MLP neurons of a small language model. Each row is named by its layer, matrix (up: input weights) and neuron, and shows model dimensions 160-255. Each number is 128 + 24 x the weight over its row's rms, rounded and kept within 0 to 255.
After each neuron's rows, "fires in" lists the words (lower case) most often at its 100 highest values on Wikipedia text that the model never trained on.

L4.up517 [ 97 137 183 145 144 128 140  86 102 104 123 132 122 100 111 131 124 109 125 127 119 163 113 102 129 147 140  90 139 124 158 136 108 148 165 121 111  86 118 128 169 125 130 151 129 159 166 121 143 137 118  91 129 133 177 133 130 174 116 165 115 101 137 148 147 150 117 124 141 142 171 133 125  85 113 161  74 137 117 153 132 131 131 129 124 113 138 127 114 119 106 103 161 114 161 136]
fires in: "a", "as", "to", "continues", "formed"

L4.up68 [151 144 145 166 165  87 114 184 132 174 130 153 148 150 107 152 104 155 105 155 167 167 105  97 130 143 107  58 149 190 129 119 106 158 192 105 105 180 179 117 110 105 122 100 106 118 126 111 136 129 106 152 134 151 116 135 106 105 164  97 115 140 125 184 158 134 151 109  90 111  73 141 118 123 128 129 111 142 115 101 127 106 106 118 157  97  92 138 105 116 130 117 101  77 169 144]
fires in: "on", "failure", "fight", "fighting", "firm", "tel"

L5.up397 [106 121 115 154  96 112  96 142  98 141 138 142 145 132 117 107 130 130 143 172  99 164 129 141 101 136  97 145 123 168  87  78 148 138 120 119 113 157 132 164 153 131  84 126 146 136 103 114 134 113 145 104  92  92 118 176 121 107 146 159  89 112  92  80 155 119 139 130 113 148 146  97 151 125 152 131 118 161 148 135 136  98  91 144 134 133  90 134 115 159 142 148 167 140 155  83]
fires in: "this", "a"

L6.up880 [116 156 155 132 155  90 112 143 143 125 191 140 142 101 128 141 104 161 144 136  87 110 156 124 159 100 139 121 101 129 132  99 138 128 127 118 129 112 110  98 125 175 145 118 178 158 115 157  90 108 131 137 104 107 160 141 155 136 148 122 113 152 128 101  84 138 153 103  89 145  98  62 154  84 111 111 107 139 147 176 117 119 134 131 123 136 178 149 127 150 118 139 116 153 142 102]
fires in: "a"

L4.up614 [ 78 151 148 115  74 141 105 135 132 156 140 131  82 148 139 154 142 126 149 133 165  90  69 120  94 122 124 120 125 141 104 122 124  77 190 142 138 156 146 159 133 138 127 125 110 151 159  98 132 143 136 142 119 150 137 125 139 122  61 172  73  98 113 168 119 106 139 105 113 132 117 114 161 133 177 152 112 111 145 109 116 128 163 109 127 141 110 115 114  93 151 133 141 144 117  94]
fires in: "a", "an"

L5.up86 [ 88 118 164 155 100 115  99 138 124 150 153 107 161 131 131 100  93  98 107 113  91 139 109 101 141 129 116 156 102 177 108  97 139 148 119 141 118 104 158 137  97 126 150 107 124 138 107 160 117 154 150 144 107 129 128 126 133 158 138  88 190 150 140  97 121 134  81 123 180 128 120 129 113 126 129 102 120 134 186 104 140 137 122 145 137 144 119 177 100 132 146 141 157 104 130  99]
fires in: "a", "an", "2019", "2024", "throughout"

L5.up710 [106 137 133 145  99  84 123 170 134 118 138 137 119 115  81 129 138 132 118 129 107  98 113 127 125 116 120  94 146 141 130 136 120 135 153 141  89 113 126 171  89 161  95 105 127 135 101 119 100 113 109 133 106 156 117 153 159 114 138 140  82 109 138 136 115 110 165 119 127 123 121  68 162 124 135 144 100 166 173 108 134 126 152 118 103 159 116  91 104 150 146 151 142 142 135  88]
fires in: "a"

L5.up681 [ 94 127  96 140 117 122 129 104 145 145 164 189  63 134 163 148 114 132 148 119 108  76 135  91 152 159 108 104 114 120 143 153 133 152 129 140 113 165 121 145 106 131  92 128 105 190 147 114 106 117 178 131 144 112 122 162  73 110 122  97 145 114 142 126  84 106 126 162 104 134 120 130 142 150 120 109 106 125 110 164 136 144 169 136 110 141 130 112 123 126 119 121 154 154 117  83]
fires in: "was", "it", "is", "you"

L5.up660 [129 156 185 158  94 107 140 141 144 142 118 116 149 135 131 117 150 152 107 129 144 150 138 109 132 140 126 141 126 116 147  99 123 124 145 156 124 115 117 135 105 137 142 119 163 144 138  92 144 129 146  98 129  97 151 118 161 147 138 128 114 127 119 123 161 135 103 157 131  89 150 157 122 138 106 178 127 155 100 144 121 150 148 126 131 114  91 120 114 116 160  72 123 150 134 144]
fires in: "as", "a", "boston", "iowa", "queen", "elected"

L4.up259 [ 99 123 140 139 168  68 118 155 128 173 165 121 123 116 130 126 109 108 103 122 141 110 166 134  85 146 134 168  86 120 118 128 142 198  93 154 108 141 134 108  91 154 133 153 114 117 127 114  69 141 132 130 139 146 152 123 126 109 114 107 148  86 119 155 110 128 165 119 112 130 115 124 158 154 106 147  93 113 121 169 156 163 137 129 109 117 145  97 122 116 136  77 143 138  66 137]
fires in: "it", "was", "is"

L12.up473 [109 174 135 127 141 121 153 158 131 174 170 154 114 122 131 107 108 126 128 167 131 128  76 131 134 139 123  88 112 112 109 114 123 148 115 139  97 153 107 152 137 124 138 153 107 135 125 132 134 151 159 123 100 164 139 146 129 111 142 108 148 114 114  99 158  99 130 107 132 126 138 130 153 136 104 168 154 120 166 111 168 167 124 175 144 131 115 141 107 135 162 106 126 167 128  97]
fires in: "an", "animals", "another"

L4.up545 [153 114 143 128 177 124 127  84 157 156 133 145 120 117 129 108 128 113 124 211 112 129 117 157 129  98 169 128 158 185 105 140 121 132 121 138 106 146 127 139  97 135 174 104 171 147 130 131 151 148  87 114 115  75 137 112  90 138 119 144 143 103  79 147 135 117 143 149 124 148 105 145 119 182 147 100 145 162 119  76 141 125 138 134 130 136 130 126 108 105 153 130 140 119 176 127]
fires in: "took", "takes", "take", "taking", "tank", "tanks"

L6.up98 [ 91 109 193 101 150 118 128 131 122 140 140  96 100 132  88 103 121 111  96 109  72 144 160 115  77 129 116 127 163 140 110 142 137  80 146 137 151 163 143 101 122 142 172 113 134 103 115 108 140 141  96 129 136 122  82 120  72 111 130 128 154 147 158 146 134 141 185 101 135 120 141 141 107 153  91 149 141 104 148 152 134 126  94 114 110 104 145 112  89 128 141 116  88 131  88 115]
fires in: "from", "was", "to", "of"